Part of a small language model's weights: vocabulary 32000.
MLP neurons of a small language model. Each row is named by its layer, matrix (gate and up: input weights) and neuron, and shows model dimensions 384-575. Each number is 500 + 40 x the weight over its row's rms, rounded and kept within 0 to 999. Numbers have three digits each. A neuron's up and down rows have the sign that makes its largest values positive.
A block is one neuron, or neurons of one layer that tend to fire together. Before each block is what it responds to, as a language model described it from the Wikipedia text at the highest values.

Evaluative or degree words describing quality, improvement or extent, often adjectives or verbs in explanatory prose, such as best, improve, good, efficient, reducing, highest.
L3.gate784:569563525580539560447492522535465465494456449494446519399485475489473474552459543489528483494506424548530601521517456538461485510484487481503489491547463442554477470541471550561575594538439464499437456493443538431492460511512541437547506549568510437514532497572531416588435467493565452499523499499457465519514453557514399475535501451508512462469449491487544419463473523508482478590468460479494476486570526565503547531491488529499522469584528479460496549495493502517465487467498463414499508455477546518400490504489526490424481503485509538541515516490491512474518513451499503450
L3.up784:511525536417483438470488547490478490527423471460453479571492460488505506497465524547556549509493554469455468488447493521517509504497602523559437580562489461546499497492488537461550477560527513483447500449489570488504487527509534547424508453494464551446487491494457505526489546531500479548475476576484533516472522477509461565478510545491481470456467491484577509497509541438464592446585482450521514509534447532478498471508502494522459486542529515535488460463460464537545525525462559510532473477476459545498461567526487441455483500501612500540564579497461468532514482534450488520
L3.gate891:550515571497481523464484486575502523514486441418424521478472516495486459509555449462434484471506480505529508557489594501469454528560495455433530516527464493517502501506495522551530495442435466531528517497549527514480550563465495519445426502429518498508492499526503430472505503441532503471517536493503527494477425446497513512512486466502545447466496511519511484421512421508477481544563549512417483523556465501489582558514519498500581459566483492534449530438568438550494511532471483556503477511557521467429511507464551536528517563449446426535465495512481543514490484444499506506
L3.up891:552565475544519504483474536499425485485462511541504454547545453541488529522496558569436456549505562499517446472468455556523515465518480472503483459502503482535533486430512524479585537523445486522487551527463530467468484499545539509467484508490488525512465450509496458479524433526507442481496507532534547485559521495473512574544470514478469570458474558466524484468389491506535519437417525423527472559501547556580480534538558532494455553561575485517470530549525517480505475567571554398481530470542471496529541495539497510419452510546587511569495527496497507543538406495507514486

Word-piece syllables ending in "i" (di, ti, li, chi, ati) inside foreign names and words, such as Bedi, Suribachi, Emirati, Li.
L2.gate486:537484484555473563510505525502471491526443494422474559581488540526520450476453585546498534485486441517482546516512527446478472454533490545448532467504534512556531461462538498446475579496520487517519498451489557513484548404470505526596511475508512470473472501522501509498541514512495493480517533479481430448501517470522482484553481553471502499449493558488478418424561503532495512505456515497476532466489530439413467440578427568437588502599527553473480561539474519438481566509512553536507411448508548472464515465529455518534463549505457479501528473484423506569500475533524488456
L2.up486:500538546461451509501515500501506479534503454514490448527502436504477510544510607509505491534544468486428470551492530529457436515520517514464479517508477486501490461472509484488512508497566484495467532535552525507513504491450565474492418460543500444513501502518494531494486433508515498469524568474487487527504440495487497454483515566502554517443549513552477490461456558515522545462469560504424503471523446471466492520461479515500562519489474476405455564499483455531444494524523541409498492461532524479511480476555479557539474536506481530568494563471493516477420546546447512453
L2.gate590:554533496521464548463473492558503428574543508432436494504466519487510530442533531533493535466429505500548545490477470520438468541472496542506524529460462517537462511530504472483565507461538585537468484479482534511553484497522517488456484532471507529456517466512574517510476565500438475588556580465428499449499515454547443483413563542563511535457462549494447454490447436490483472424444468456449521485540487540493455420533530456490556538460391539541517487499537469461547522522497503442514507506480453582522492477524554453549475529516480510435531474455527489507511507526493466461
L2.up590:529523522515520526469559509551517553515480488506493492484524490472507549469469523562503522490513490490534523485566469542482531524518482518492471539438447505496529473567498509552491506504484538509524561445497492538492504460532557477523419495568448502508491404510470473518512504529536534479497510544527451549496535526485510476457573496552471513517557524434480514508503482524513559532489529500540468584501503518527519468463602518445634432526459448565478477503508483483487493523430512525504542501589527494443472492498463479514422494621470519579497442487541505544511492523514477426
L2.gate1913:482530469522492572530527531477454533497536404496448425516518501444506585503458533586494498505474428470485500593476571449547555577543468457513476516497517447560548568479508456537501510528550450446530502540557460526540493587462539516491541431546513485534467450478448517497469482482508422539490438484490554513504503426459482470507511561515549450561522545498465486473546505525508541493539567528512454561542462476456417502532513450467505593510493483480506546539479508476482509531522563505481537529524544514436483519510473512534475532506479489456477532445483474490410536549427420467
L2.up1913:462485552508455557492571521536589484495493472473495538476522540435543439473521509475503422582459508465512494569534565477457511499519503549431539524513569535530567497522463495514494538513425485532525477511479476494407538489514496431473530463449534453516498510414503552483534442450493526527526508492530553508468510450499540487472485460478473568420473455459518479446479561438498518459485519474514483461543493477507506516544425534521477453490475452531470534513489498450464459514513546425412530446547506438576480499557530487525454493474444514559569470484438475511509548481554470515
L2.gate2230:480503472522542534456529539477496524550508478559430474450468464468453498480455522548523545442468417476567491477469494482423468497526455488489506512490488484519500457512424479499560480575523496490544494549622495543543516459512458537514512461543527433417465508516494543441460514529470439508546530455479544516491457467475477480457494604496444519475506535479523485341577595529526492547466510516549484549458482512532541526496531451455515483500500493476449524507539525493470535489522477539537493555432540521458508440534518462469476530542503503462512447494528472488458578510513512387
L2.up2230:493515523524482502438548499530413531513461427531527490495516498451561479483520498472512485494505487438536467529519577497482440480428530535581531534530505415582520476530508454457515602473479417589474570518540506429429477470518463491513525485482573490528470495487589479515541429453529526493480495520467504542556572439562540540453516538496422478465546506454493474464453496538496511505494529474481532499546523558549401504480505498516560588476444487494535537408482531471451516526397495453498577499511526536489408529554492506509504472449505469486505490508456468448477489511547451469

Prepositions that link a noun, verb or adjective to its complement, e.g. risk of, resulting in, responsible for, misgivings about.
L6.gate29:487583615543480503519454492488471490538475572534499461502571480559496518510546510548498489493487482569506542525540475479415519455562476477545447520507498566536534462520509523551527521529507500479477438439485521622461469523468502558557588513524473443518502497535467541514568503557510486527555529500435552509558443453518468480534528461499488540497469557478467452448509522519478548543554419463495495491454543486458515458425550527594465503589499513478470553555487513504491488450461470516538494449519485538443532507550523542417474498483522507435541471460521504544475420527470492484
L6.up29:477445511501511516508516477435534474452491497481399489518562438476509550522481479493467482510470459530476540525484555417444463566518518576501523492549461502495510464504504461527525490544547446494532456504476474530432493571511394506526425487503500455558470504507478468498508497522453545496602526440487467530504533513502482584513553492473480477476482523472536534489475512466429528498510533569482554465489508508530483488433497524532506544488532478513483503566444472559469494487568520577526536520532505478485528474505498484449594497564485525506478482465547541458498494495499477442
L6.gate50:456542512523462459426582479484530552490459533451469427468543483493470505497440480482528442465443451541563497449491459501491466413501511490446469569513518504549535552485465518451552551426489454480461524535617546496540445460567472468500513520515530496587505582419414430514538523529501462508468450498490503527524527474524574543484467500562457508507454470537477467429528505520517503496500451487463649508529522541417523480423443527512497470496473489494464549538579600488537524503471518451480499498519551532501489518481505504497532576472528517534465523453515531504440513565466562413
L6.up50:530508517509551541496505504542509550487547518451418485521480476481600508509434465475524521500501440546509507505428564587504459529510468584545449562444451546518551489517486506445484507504408441473478498423461613404532502509576547465467517552486505513485425501476393511437445518549531550493518503548486514515491509488478520565544460568497512489532492568473443449564498542521461512484528530559487540508519540503442490547484518508561582414536476444538466503520484569571525453484531514498515487502557597532526429516492543509520563537460566501472491442510445429497482572545473501559
L6.gate588:484469547530531496535457610490515429509500572453461447441558469547514504477500473500467521557464498512490512568507522554511536495496486451504503523513590524538428477488462528440563505524470599450487577484542487536425496519445535504498536503451435583490518471613509423527507479575501475437519476435464481522586515481505486513585491513490493516536517553519522532477467477540486528425471505560520527515483407516480481487472486467518476509527437461513417539499507477594446524477503512511503511516572525537446516518448474498458519526498534492480471530533486510578468501431546454448
L6.up588:475519519428484463453590516486532502473526509482437508581482540497462449509521475527420488561546488486451455384509514438506474475544537500582500487446486495492469511491509493506481495417585522510460449552557519491504531543451416513448516544517513485538513454504475517464491498545491494508461533518520472517472488525515386491523526546523556507461453435470404371507435483491484560456503528433454486563449559516515456533512511510555551472510549497497545489533469558470495503506472471502475449450508540568505543494464541556409469535460493530527536475484518462473459472504479489539
L6.gate724:470530545462503489424473564509514491487496487525531471516481487483531533459463608494465518525489488543512518534496531535488458444523441520524561451528475459566471502575524492488479500512506539468472521575506523488512479493446463449514545530565520484504506507518508494590508521535498499512519525520478494565550544530533524533438406480525493530560482541466468427500494525481553571414409444514533547541552412537468479418483552517567465550477499455531453538534522469504437490530450436521496524397538527474509527585511559539493543564439475450461520499533446500535525494504515503554
L6.up724:496575509454495457430422500461476471584610487576533452507459484526487407479475547513453483525497497469480429474497490489509435529590463496469485487601553391554449530469528539512474485434513510477443398448538451507420487506467541530501478532501543503553519505499581470544516548487526514520507498455448504529504543508503499515490502489542425548517604477476470463459497500541460473502546419566548448521437468542475494396515527577517507485462505511499512477553543456488462490574475504465463476527529497439511507506478552536555502558442476514519455492495496421490505502463465519588
L6.gate1227:515486510475473452465543487507524421474529559442466370509500452488535481492537485595535514500539506459505477534477364499446475525514431541410516558564557500554469484490469461503506537495447499521474521441497482504506488544442415530476475499518556581553495526535472512546535503472492481486473549538495488528570480511554510505476437471525477531506509474498531472429480575575552534533468476518494580524502479534467497419476449545540417519443448435556440511486498552432498538486495485480463517417545564482470470524489501522539520521538495520555439494447568510550458475478529486586
L6.up1227:551563540492476463514454522438545519530503471550454512459485518528470449498458521543507503509538532492463552452475474558519544506547484544479467516497525529493480512427552456493499483594459572514526458493501531469486486463481421559537546438527516437463424540404545503465450499558559530499493521545526479540575508558584578460454475458497570501530438466434492479488523583509518525498488481471493519533533420489401468443464460507514473511535467475481525542487482527493449583499501483540534559410466489501477509540529566519498452572555500454436545544521562556512560427507463547558
L6.gate1591:530519458536568433482473516455465509490489489461457541544471478512495522473490541533445532537486406428463517502522507468430520431594507544438539499474435497532527495516504510536575477517529530473504520515471541459465543567507509467461524547521463504536499424476538464522533544492574446453586512500496518524493490550401495547561476526509499565476520554456504392515535505511527524497536586549506462426485542522532478484511451479533540566463542436542445536486428453568407486571459426442480507513555492501483467588558554526485482533545499487406492485463484501525475521504520570507
L6.up1591:516537477458472518464475515496448491474440544427507509521543555519510501538542487501511499558608511473470485572482445568534438486532490499460531432467499478579467519479511502471536554519483521470443598496528487465490489527510510441512532524560444551521569467542529411599437455523460591527459545470515484479562622479484528508561495416565513480482472491515492479542469458509521559505477440542566470427479435517531537482508508503537508459578520548541498534497445486513454540535458448510487490461600504448542546554457593499454468494532480436449478520501541502533558431502503485507
L6.gate1601:476551485448560523360530561491547523489452461492519506487470498525463540546473485501542530536462446552547541487486539518467465548417491456512480533512436455526531519538465480500561524549523533500474484505510552470527413541525499487425529465502478475469480559492558491565540576488467484517444551457483538539539502512449479567466500490526518542579495530495506478419487458552496517508425517447478544485511504517455445545459464477469488526526462486483509490520519467519504547492467464455453515435600476555400532539516509477449471565477561448506402460522484501467435474486493556513
L6.up1601:499499450582475558506521541468614470503505466462479507521478514483528475577495533496486548533514454540500577525468478531550505573605477539454477509549498534516548539483478542462498541462517473520498426474477473488549529486543582467543561481550489504440547429528428536504541516543500499540522426493459527519524436440515555503558420527504436524524521504484491547476477461503479464469463512510503497451537472445506482491532445510545538518513534428486472495519467500488446539487490557486474470535601575549491538458498464491521500523491505454550526455478635512457485468552460517498
L6.gate2190:476530532479544428430531560564538553434582482428469481484434452529599474559497495589469537481488495505544516473476492550519458490520483525496506525574483444578539493527459506490449530539552530513427569431534539466460523515545489564467482565476510579538526485505510486504477464553435533476553557475482528495550532468568499531551415542466474485490471513486504356486529585496485490559465516550569474451555487566538467525560418529539477494476542488551536508512456545501492512500490517499478444464606600445478530508444560513522478515567509492471418515445509490592469474463512528535
L6.up2190:476514493445574500495513554515451481496458503534545526468547475538448497469493461484556582513554452534520454552460537505547500465533530475564542358482442494533531458436524482494578487521439450503458521542454476445513502482479517457520481573560496488503536533427446459500487489456545504478531495543543452540448514516547476500443467448488522464502483418489497520487489491518512557463524508498467532490536447483384515545481581510563519479521466468538554585599601492477466501425484447494511514471514441456576491597488511491519508452516484545581520514515466540537530521518486522496

The preposition from after verbs or adjectives like exclude, prevent, remove, distinct, and commas closing introductory phrases (However, According to X, When…).
L2.gate63:522550490449511468475511461476485465542514524525456490452528478538548495533541504516511584484481519479552514519526493539486471478525494469485519535487515466518537471510550425510552458572540482495508527510485522527461508484561509441474523484517464482523480515535540482572451509523544444484516507415528525501506535504518427581525503488536534516502525472503604456511526502550538521537544476527439538430514477453438467486575484578426493451454481478517459517603454642444467534466466478496489468529492512470495486540467467538466473456520538483551394460472510509487414498573508538452
L2.up63:533462448469567503455462493522461510535514469477421480471488495504471439527550459514488492497458557499526507530563426434540444536531556424503514550508512511526452518587514466492520521491486561522425454500548482453455476522498525537478454492456495498464485474536516510512525516498492460495528555501515487544541555557500459545560538523534547476557545519482457519498600562542560571482512417486540464481424448453571456546461445478514499576530667559462552565495502502499565477502551522433549579535452565547489489508488505574462503507557460485522484475509540427517497496518491423492
L2.gate134:470544519464543563517536507521542517451413537422519482509545509461423514428517449510544459453511527449508466501539443518508542463527521552514488539529510467590523510536504552488507521551448573563494483509487517537519499470439502540449532527496439496461489550465497531485554535496473521495490475467453490524450570488452545561496563557458444552444524500457487548463431474481530572445441550477501494565505467509455485517413527473509536527498460493521509510484502495463488460560501560458478429510555453548467476529496536479505508520588511526526517519471481498457483523490526479468
L2.up134:472572504517488500640490464467464495472544498468486460540491473505484488472482494528485485524521535496501539385491544466491506488512418512412543477571442562511500546529546511541526475454512432442486585469548533511563497542488469428476503426484408543542521480502498525504484467518491492484528453473504489542531501522466480456563424505498542508531524469458465467505544510503519520524466446533519489483522464490533460516514538513482486497520577497456507545564543474456495458466545491451511489550530494430513530483436507502493395553467507462525493532510556536507425496569482536572
L2.gate199:479426410573518436478426404590504486502478522509517508488454534583473527492569568521421473476476476478568407510490577486474489426484460439569475516445499495514509540539551466515550470471459506494538493518555464493480431461503480448477473466449520464465441572524499500560487452514476446494485445559484409483567502531551487475517527542466580494530532494510485457541499472449431466495513470543541549560469555466552506505590455565499480497505533491481536482528449553457482440442541480546537459538543461419569510487549483426486484453489499515453542535511492447423480430520521471446
L2.up199:474470423474557444480480468552379495511526518483429498517558538508473534458523468541487539468497503420491415502529459505498479451513531482485504522498476473496482489469502504526500447473500509550500510475512478394500477540446487468471622470481486542417454542396474480470512460515513501528572479510534529476460471509476478522588496541514486492449455477444483499556533444536517479528500504474511467474460488414571453543515536486535438447478522533486500426568435499515550503463512560486578454566440496494625483526502475470530478449527454522533466458457501556490559399490489569523
L2.gate1783:495517454569491390513516550484539579509541536522508532518579510483455526481494520548523450470534507380552423507540495557525511473474565469495483474562545496560480522467447514531511488548515513565504468501495467517529513484460434545500520445515567470501431415495437530497541506490482490567510513526538536536447589482502455449496453458461493538582461545487480484457469515506514536529522534446478530456548478526511504460537499535462525436542527507487497519567479603471470561493500549474452525525482487513508471543532498563532532570445525528593467456478519515548498449469540469485
L2.up1783:517520460466591471540546549451493487532624524509464476526523503402555477527520489488513519450441465378459460462451471564479493468412534437484496436558530514524493526514533468511528518521555486526477502395489466429527488568409519513513535477488490532438473447451450496495566469472498513527546476514566510515506532531488450523501476478547482486544505492495490555460485523448498571475549598522518505509464498464505411471534448460509504415548461540477517495525436544503497481489528519503513462539532526450566465558564489525522522518526505425586501400456522449463522463450536421446

First-name (and some surname) pieces of people's names in tables, rosters and lists, often after a pipe, dash or country code, e.g. Philippe, Diego, Michael.
L3.gate1917:452509565504521528406430423548491498471483522488567437462477520493516483480607509440503471516485532417500547497582491539431517438493471475447486574558430480533435465451431530543523493527421517549486437507559522554488468561482478538530473475464489493438488485536554480482524551474495496445526490470526511511483527480536433532448518541505436495514491495484447471470456509459449479471403516529486504558520520458471478512400490445513532448480416462537531574544451547515514504418511535514531451482528531531468485497502496472458612509523433529394477461461548514478478501456492500471
L3.up1917:457503520470556527435548444537541555516532479497549421454485527475493454448473496481544518481525577461540498522564482521476467461402504524487497512542460507512512515467525496506534435548502476504565493508522492519452489472491449497513446525510479427481462463434456551503517517489476511486550524420532501484511447517448488440435541514485439511428536617394486538435480606495509507554506475546438510535496587483497539569458534437527504519519474565567486509533435517506423502477473512449484517497530429495541519427550478493505500504565466525463500533510493516477492487441491462503
L3.gate2299:521454510551539538476471467494474497461497474488479433482519561453465439438528499460485521488456469458560531506603457544482439516542585519507477491489524527489571490552436483526464484512460511554512504540558574544499451501488476471545459540491428470507465513514490493497589442447485399515562439495512484464456520557483469475482508580470471485470490522477492490458449602465499561475475545515484497521481543545524551468394541433492517455490453507542510540517387495503482403475511483485482497493570434475445492466475463478489604509555444544495542485457551477495509547490511525462
L3.up2299:550469476540503534477442402544509519401481517497535455475500578481489536478479538468468517464487499452561520520513491591513540476426506500479549506498489479470509512522453481583486541500409534506525431602540535573412494485524502434500461521460497487504472511489528473462546455470501458473602479453474485464487477511451444539488473515490475508509538525497515531519415539467514490463508531528527505546469543515518486530398490494544527410459427452520480551524477568539498477422516543518524540456530526544449489472464557510488576530539454569439504460490564541534526535479521528470